{"positions": "learned+rope", "attn_scale": 0.0884, "init_std_o": 0.00529, "doc_mask": true}
MLP neurons of a small language model. Each row is named by its layer, matrix (down: output weights) and neuron, and shows model dimensions 416-511. Each number is 500 + 40 x the weight over its row's rms, rounded and kept within 0 to 999. Numbers have three digits each. A neuron's up and down rows have the sign that makes its largest values positive.
After each neuron's rows, "raises" lists the tokens whose logits its output raises most directly, leaving later layers aside.

L10.down728:556481461500512562498505564474557415516537411454450543518527479443505523502438458495535509529520495513441516515488428458470447471474561491571510459499506488477547491568553469531429517527496503490519478569494550524505483456472513482464456429508476547522487460404441542438423516538505507524
raises: "15", "23", "24", "16", "- June "

L8.down1274:570528588440478497445498495521454421494485564487485517531531523455476491452554479545487516441520522502510549489486444514478575570495522514445500446543481448509564453466450484449516498451537489516566534580468542491522493528550443472514528465435533498449465485538519513553510527491549468487
raises: "ique", "ics.", "oil", "ics and", "sen"

L10.down1127:473452533544539475526477473550506506441429460423467512505550493510602420501503537501496458527530448474457420480528514588430472574500529462424426457469531442466506576487452613424436517464457498454461447475508445446550490563495542500493478513515513473501472467458444533492538551485443517493
raises: "iano", "ilot", "ulp", "ipe", "ass"

L3.down652:558461455588481509468511476522515466484508539584519529522573512509474552509503547435518527447499582476591501474488503505494551477526536535502391596479443493487525538489438519444559511533484527508499498508544446555413489495488538501474549583519477454501509525579474486515486553521513485537
raises: "side", "sp", "star", "fall", " End"

L5.down1341:559430459501436494542472475448519476517476535571550463465491437419554477430485491486517522458485511560494490480494495497481497538495450504509506542479484528509573496584557464512526497467493431522534508532572517543491524568474476455470532490513469492371511494498576462546508436492483515525
raises: ", \"", " “", ": \"", " \"The", ", \"The"

L10.down395:530619490537518431520477520515535479462466499487567442484512494502433479508538478476481434493532490483522539531474511488484517494535498385488506490515514516577485485469526526558498590493506493519573495483428528466429514581480539480500501520562531513486498492498496500498508471495470503471
raises: "in |", "in ", "in (", "in | ", "in,"

L10.down1216:457442461449470560538577549517458512492583500557606548479515429480534488547483475459474489508519534435492495511530594469527531568445547542518507473497508509575494463446387520543502578472525494506505494496528519467506542471530459439540424494513570598480564554572485475482470469490514537509
raises: "ato", "ata", "ated to", "atory", "ation from"

L8.down718:534545511509524518482512470538504555467557530515509509547487552484448474490499493470492527576423530501515551465522436569500486465414517464465500552500512497543570513500525501501424522471472537465446423455455547512525486466563529486441526519490553501484516526542457526454520541543480497457
raises: " by:", " by T", " by his", " in England", " to him"

L10.down491:556444526496535453471523458516552561446445496489525574554517523528470482533518475550459443465498542530589457448465451521421512574508547462456535469491472527537480507446530485510505458485507453435520482514527508539561458488465437447509481536460492477497521492502412481529489495450470511456
raises: "ered", "ering", "leton", "ereus", "ira"

L10.down1161:493551448515432477526465480458503425487463572504499583469500507488458525469520518508532510511558553496473488518529477503463479501536537555465504488438547518529480421451574400466533567477467420523518550479481487548554475531487505546574455521442462502532472499492472525470550500533436451477
raises: "a –", "ints", "a)", "a and", "a"

L8.down832:465527562517474501583459531589470515562588515496527488553427456471569437485505448531565533501485477531505522580565545442517525435534421461453416525608453489485416480469448450452502518495467498465490535562487458505489557418453486554496470515438471449480529491531543506497516534451449483474
raises: "ized", "ised", "ization", "izing", "ally"

L10.down50:457504517541505517490560482512548495497570454496521465531475468477494444447505488524501463430523540501446517497509470571544511518521505492489487519495446498490545470487475566465544491463537517498513469481496509539507534585477417456479461589428502533502455503503490447574482515473612452527
raises: "ura", "ott", "ola", "ota", "ibly"

L10.down504:527537394514501449485510499500494465515500608479490506536527506455502469472527541507464487499510419513474473518516493433449511522475471517498445541491429514510519496520499504495545429425498465531565500488582444470517553467491527517424514473537571503500557492481470470501507574497508490434
raises: "pe", "uch", "ome", "ant.", "p"

L10.down789:491489550516459470492492502507525510454430512499543497459527505514492428510467489513575538463498528479453505469555448474551547520519491529488531470465482479553547476450428522572442442472553441533538475543471542547451501471463515498537457503506442584475486563509489499492452561513491465529
raises: "y of", "y,", " manner", " approach to", "hy"

L8.down1292:520528479467505433572518537451472504510487505501457558499478551507567511441608470505480455521545461567494512486448517555466457490464475476504529499475525448465403463527488536507451510542489558534509496494513533555517516496548434447468460497525526531513467568536486530483453519483532474523
raises: " then", " mid", " May", " May ", " February "

L8.down716:468527541546505531484517488499555523549491507498554579502481508493493440499511502500544510449459482596506432552495546496459423532469541496540531514482529489446537527531440502606550550489551551458473546465445520494512495507539535517492569434513513460543548544468560524537485513472487509584
raises: "ible", "-w", "-b", "-f", "-g"

L8.down823:535546490535442577556470519511546469501530484525471458456583504459410550512557553496457433495583421515579510555530417532465469451543448450526519464562536530534537492438479489476451509556545530511511506509401508550546512444427566457449541473496439493505506460526571504520466504480504471486
raises: "EF", "RI", "CU", "GE", "BA"

L8.down1281:474446488515528492481498501528527457515444502540578603572516497484534526575548525482511455510478444505510500534501482487549527478500578556468452627470548511488504473475492489559438537528504517498484433513453502480494519479482475506463444477558516485474437521487458476485503524501507519568
raises: "ness", "back", "point", "year", "der"

L8.down93:436482472480501465501520471504479525506477530456452512534464435501444471540493501520464533418436471524461468464489453452515533441448478504510461502489509511541502459442435466468463450469410561506494491514575515482442462578582520454493530490499412519560534449563526525482564505473524420498
raises: "et", "eb", "ean", "ild", "et "

L10.down474:452478503513536490580450451485495591494487520523566534516573514524514527497492492473434616571534525546447500490489457483535447513534492431407605551527513508519586469402457503473420585462542485503531502547514538486521476532503537562553440411501448488479519564474567500509501470503538498473
raises: "ist", "ist and", " player", "ists", "ista"

L10.down141:494465525457507487523497464487532600558519550492569468550541565512502527401501552546479515485454501528482530534464422362472475501463472490482527488421489387523490506483450492527492501505489474482485492553427440457595485468554452476465525480510525522506510460570508456535465473497510577500
raises: " Chicago", " Toronto", " London", " Glasgow", " Brooklyn"

L8.down922:446468475579514478511505556513498534529473543491513493475500514451522515498477536478518490435542511439494513435497519511565454467496457530515549500491509512535513565491527460534431520530460483481508477507454530494553421429445537480526575478563444528451526480424477499461558550460453537461
raises: "era", "eros", "as", "án", "ón"

L8.down149:473564496535509540503492466468471479488472462543523473474536497554609495534461451494484521515512479466519451436537488533553499476487513466520541419555473464569447514553549592493497501513482519402478479537492435494503560519582493420545507448481462470527511592574491437531499490506469526569
raises: "am", ":", " am", " PM", " CD"

L10.down689:449475462490517496496493442530529464475449539453519596505548507494513445538511431527459474463512547469481503498481455511498500505464510450425547526547576494487538613543445524475562497512533429568508506527513521443523544537465453477436448526487446542436541492449500489436509504539501475516
raises: "irt", "ital", "ienna", "oj", " Championship"

L10.down951:529528583548549546540495524544519401526473526487546490486503511505535543494533482480522539564504492486503462496495522526551479451592507475545506520504497512512464496512452519425509469499525517497499460519544520492554422579513520484414558488547528550533423484589454462462462471525449441472
raises: "ts.", "ico", "ts", "ics and", "ican"

L10.down1146:508492504488524513463569571511553520467485535505574504527519517485509521471491513466487458481510471555529521446521480419485575545462525480503471468478469467463411521463478434510484510547475520506456463495550507565495472491474517524504500522546518529488465477462513533503390462529552444454
raises: "948", "947", "945", "954", "946"

L8.down974:455542533540536481507584470475506511488537476501480504450499561479545424477437497431490509610518475484487463473500469474555504514455496515484492491526444554422533552503462512512533509508532489517493543466491527531497554502509488577436570414582528469558392496444537484529534525496566484459
raises: "t", "ta", "ria", "ched", "k"

L10.down33:528456509507448523593512596520504540470467511485492519503562458506488526526460422511494492536557475469467472488463529540443453447576530479506517545502505494553578537501499518478538457509494487515503486512497471479497446503565490476556527484436464474528524489544477500504553540471429529494
raises: "in", "iang", "ian", "iu", "ing."

L8.down766:450510499544529467520491527492469494496486531419511570538515559560500549469371557506507545468513521501535501542586522424501500475517472522504531463468459462495479536462528383484470465507466460521464463523402497539517500522445496477498457449462514513449486507533420582534484534509421488529
raises: " vicinity", " area.", " junction", " neighbourhood", " Province"

L8.down569:468470463414468517557461559508442526485448583500427534460519503503559464576527506471502486530523564454540547443468528440512457518457523547523534560497516365465552549481455509474489463431471542479514443501449504478576520586458496510487492444563419492568506544502573556430469534479479494526
raises: "gr", "bar", "mark", "cl", "la"

L8.down218:475421527457479537527544476419493503504506485528494531549561553476485428502466513507526549506475509588497525448532526546558524422501447459514489481518437538572486489489462519531485527464532503548478505524437510497474474518527455427606493419479501450534480578539465479562528548452496536494
raises: "ud", "ructure", "acy", "rike", "rang"

L10.down1342:508527490490546458576520498429490551484487515461515446529497443513563559530533492548504449489460491510506490488530484486461457478528495536565520497450532505545490569486518507466549542471453551523548486450458499464527451500552474494494577478456569478492540563478585476527553528473562511508
raises: "hen", "ith", "hy", "her", "e"

L10.down602:477526421512494564512516566517503482536486498495464499497600492478520457516454523500556571479494533498487490591442556574528493484553455545527526508469486498433514489505472546506491544493527484487494505560481469540526475551569486445545521561501420558542515509535487429509524488501600448510
raises: "Sh", "Cl", "wise", " New Zealand", "fl"

L10.down75:526562502464449521532550575454579485516520516486533492502475479514551440523548538497464508563538519534468476541518527544471455436551509512538488555540533437536508548512556517480447502496517454557520486533522519553479516468416574544552475479524528522503479519477593371478595541572481448555
raises: " of the ", " of her", " of New", " of the first", " of the National"

L10.down810:490493515523547448515455463495478551440506508519503527490444517501548495553396472481484477523464468546565544496434555454485441488414476495543538521453438497422507513522482478443516464497502469495594431489462494470520503488477517517493495442503451477492502464527492515497489511460444501467
raises: "ites", "els.", " supports", " offers", " contains"

L5.down491:523523519502447467506582468444525477447532463555470477450558495416465532381493499522508505576444476566465512541493492490473457503454485486488528563478531602474533506480520489508461496526499476518431503510464573538497527591484445552476542473475433516534532506471502441489510532520498450416
raises: " influential", " positive", " successful", " effective", " efficient"

L8.down1156:439472476485516509443536544486510504513478475520448426486453487500491536517526422556544470544498523509457554543555495547511561496490450531535485457471522551445518470480546530505474506516523469446486524498554467575437456535507514506515491576473531514531446462432550503488532498448562544433
raises: " the", " this", " it", " it.", " the s"

L10.down100:482535427506523487464508521518503499454467401489511555521519496476501541517528520561553532558511476452506540429465473605424474436462483455543535530451497475577469527498515488519457467525589579548518499474555459581511500473584501534513461465461535490562531453471406501504552540443529513495
raises: "on |", "on's", "on.", "on and", "on,"

L2.down868:510480490473466519557476615469442572473498508550492443482501509460550444542493485586400518538505497489450459544498548560480481522536522494514467519535490511506538470516512541421513531474506475464469499478472480497508495517448456477433496537546512511452549580497448503597528497496435485524
raises: "\n", "\n\n", " ====", "====", " =="

L8.down248:490517507436442528500466474489494451482585499495503423507495518504458485524508499509533535543464459456429492513551470490457484528497496475451484555504500582441486524481427422563518517472460467520488475525489489493504459527491513498502502518527486495519511538503501517529484449457471539426
raises: ", the player", ", the group", " it was", ", President", " they were"

L3.down294:435492534426553467565514517487552475548512517492480554542463542513484507505507500489534471449526467438561492547440482495520464494572543564500468451545542506543519388509573514464446530447459424509507587496503506538462458468495513509539486541548495564501452533483409492542531468526446481500
raises: "ury", "enary", "er:", "light", "r"

L8.down977:538408482575544464456449500459495492427525449496559532505559520491495543525470511456411544465521502482525530483513545489558515565491503466513518433521578460492489470475465511547498469506489557547504512465462491487476521504448505530491522471546567498535525523469537542439478514441497471540
raises: " with S", " with other", " with them", " with", " with the"

L10.down1186:543544512543567462456481480485448545480485528492546467549533480481449500482481489548544463504463539507546519551497512523547526501487491453499506506533482460489556541525528453454558488531483540436520504480515491460522462555473497407543589519410514498466467553445433530531519460493510481504
raises: "he", "hab", "edd", "h", "hen"

L8.down41:423556479506520448519502522484544455487573507531582521469486617538564495474488443499562593513566537467469535484488448517461465516504532451482421506566507572489550502528470498555483532544552483485517446537496506443523527438468489474536565493505510500517469526489525466550497541466499557468
raises: "rist", "uter", "us", "ct", "ph"

L8.down1236:519495509405494488535478532526534549545490470497457455495434479485481477529539578488511480474506516572453453499516438427528497441575475451459505536471511510492512511437497503462501491526532524568495516519463474501495475515470570482446529430452423498552465473504566508388496541556430483487
raises: " stone", " architecture", " brick", " Revival", " column"

L10.down1159:531510532473499523504557479494463471533524461502558494511450515502491479479595491498493523502517520542518470491491498550524527513480583492451550473533485500436506467484477425536550543530536495404497606523492517529441457531502461525510425514506507525472515502481473472502539489523449543494
raises: ": La", ": M", ": G", ": K", ": S"

L10.down1316:469522476504512509394561508476484426564496529512450513463521471467534436518451468507495437501571496507501465517497540592432478465533447518455499485504504522482522451513516532518514561510500449519493514539510467467555475452469485436518526530558437527575480490489569463517482498482542559496
raises: " these", " its", " the", " this", " their"

L5.down1274:478469493423422507452518540434535497508477467506503441525478496482445460472551492502531506508466501550508513461483448485493520455545561485513534525560499545543475454541535519514576507482458471482534423555498548518503509421486502467518462548486510524514595502422542478511494525499540491475
raises: " appearance", " appearances", " mention", " act", " attempts"

L8.down1158:495469500446468525500519504512516387530462390484574474487496513519549505419456546479565483465542480483529543522535525422488431446520503500502487627503513521483460550511488505556483523553506500495556434451538475459500514465462510484474552494431518590534536498461482494584482418513538450430
raises: " women", " people", " people who", " young", " people."

L8.down923:491540515492453497483565463493466481523463512576512526471459547531556472451464498543528434546470456568446578564485495521491547506570439499465518540451475487444563448523494491485499484500509494502465469550526489474523468494545530496463489517516477480536573452499458494509465474500523473552
raises: "ison", "atives", "uv", "via", "ise."

L3.down2:448547491486433541482521542550458418525562455480467496509515604500492406453531442544481459513539542524514557501479495562504470500467526540460466498456448518496469483475484455512453556557515537502535433453423502581467494422481485509474506539517525539488526519524483488460498521489457429532
raises: "ron", "án", "onn", "ord", "ante"

L10.down629:502447574514518500578551585473464514490481598471492502472533532546508413497516510503495505479552488490492475522491529476565495493501547530441484482552447441462531504462531378547502533529537573513498491566513471467501525505538534511581477569475541511512482496503411471456496525501543481552
raises: "yn", "est.", "est", "ater", "endar"

L10.down0:537515433479503545507469493484485473500520430481525422594518492514559457431505519519539468451507456448448499484490463515538498439507540483556454463479499486487517489523486482535481474489506482501621523381512527576494504562573486533483547506479481518507505463472508452472521450437515480486
raises: "set", "s", "s===", "s ===", "ks"

L10.down806:453508482514541363484495451529469504422499504448497494459438496507556479449465450451521479493555524527533533500540494491501540505447498572509497514510512531531545449500510496524525609476523471491560565510612408521490490469500560506521541432454563490459453533486562526531526407472538488559
raises: "′", "'t", "'", "ast", "’t"

L10.down840:453450501465534603481575614525557553468565463472513476501496514552489552446543489489495524507491525549470616488539538563491514459514519471560522460479556485534549487562503477629534548463485427460543558517503441490421484476447495461490467574504490545519507497500521522437498565542460510503
raises: "z.", "ches", "ters", "ham", "ca"

L8.down45:488527494546477516480491433475427500511483528510538494488467514492514546524454483531517453453505599397512561427464561483460533519542525506465511517479542558479462490480520462558505492505535530584501470468438428509503553497508500480555500520433539558416507523496549463510519484501554539406
raises: "ours", "ard", "ions.", "ions", "ards"

L8.down664:500555491510447528554540487557533428485513476521544539515460468470492433449479509459487536441446531504470499508527416456523491491443521471499517500493461496490512525515492515539551496504506538503486499549493557463445500455436451510538496498503532443472524510479570473474535497496480442503
raises: " newspaper", " journal", " article", " published", " report"

L10.down377:492510480532472480515543538458434478526515526533457492518534498461479458527410551566483535539594520471542430495499472513466481415472538491570510446523484390441519559520572562442496526521523506502458466548475459551419500456477448443460487490561496488520496489484469525488521500448494456483
raises: "yan", "oss", "uth", "ame", "od"

L10.down1047:539443574446508527528513529460526502456497533512468511497452598496508467472458516462516543517545465481468493531474576493491554463463532512449503494611521477511489493497484467537538503514468453515474538511509534513511502501552504457558512452493516543478445510491527407428529509467501438500
raises: "ster", "to", "g.", "stein", "ting"

L8.down1320:512494516463470465513590457503581458485488433484462488469500523472520464487502494556525490486539474509415571493508502545555525401510542485488523483494516460548448490526485512499554467499534513532533505467480506431452487557496543491506522488489519552473524490573493477436561463542512512558
raises: "ian", "ese", "-based", " International Film Festival", " State University"

L10.down657:465507468592535467549492504534524490482505556500534556520505467517524453519505526438499482540510505505516468466525431523474505501477502492454528486502476547436564481450488419488500492504488520515512545560470512480528493459490405496456587472428512444478462572517487484535558445499530492537
raises: "omy", "he", "om", "omer", "hed"

L8.down425:547530430559467506544481532645515498512533475511538547428466542590459557511521608450438524516514546575426525499476533451530484565482492524558510513463507542510530543515437496449474533472488461573505575498519494537495500459499419517474547564499448519423555469570488479571496516508471545500
raises: "achine", "ax", "iguel", "aster", "embers"

L8.down814:489426552520501462519556504475464506518501427453540487508506543532561509483459469506521443515494547511477412443500558509481556474483466538502521488502495463512599481511436455414476471447462535544539461504529510530530481555531481508500561502477390569499479502519393418510456470385541473457
raises: "me", "ke", "che", "nd", "med"

L10.down685:467451499492523524573564544499488540504499553527476489480579500485424563506457557512534478499509452468518537458549482534492532508502525461492549403512414454582563533499536484511511608538503534480458448486582519448480493511471460489534491502477527527493503575546485516518488503500532427530
raises: "v", "duc", "of", "port", "ved"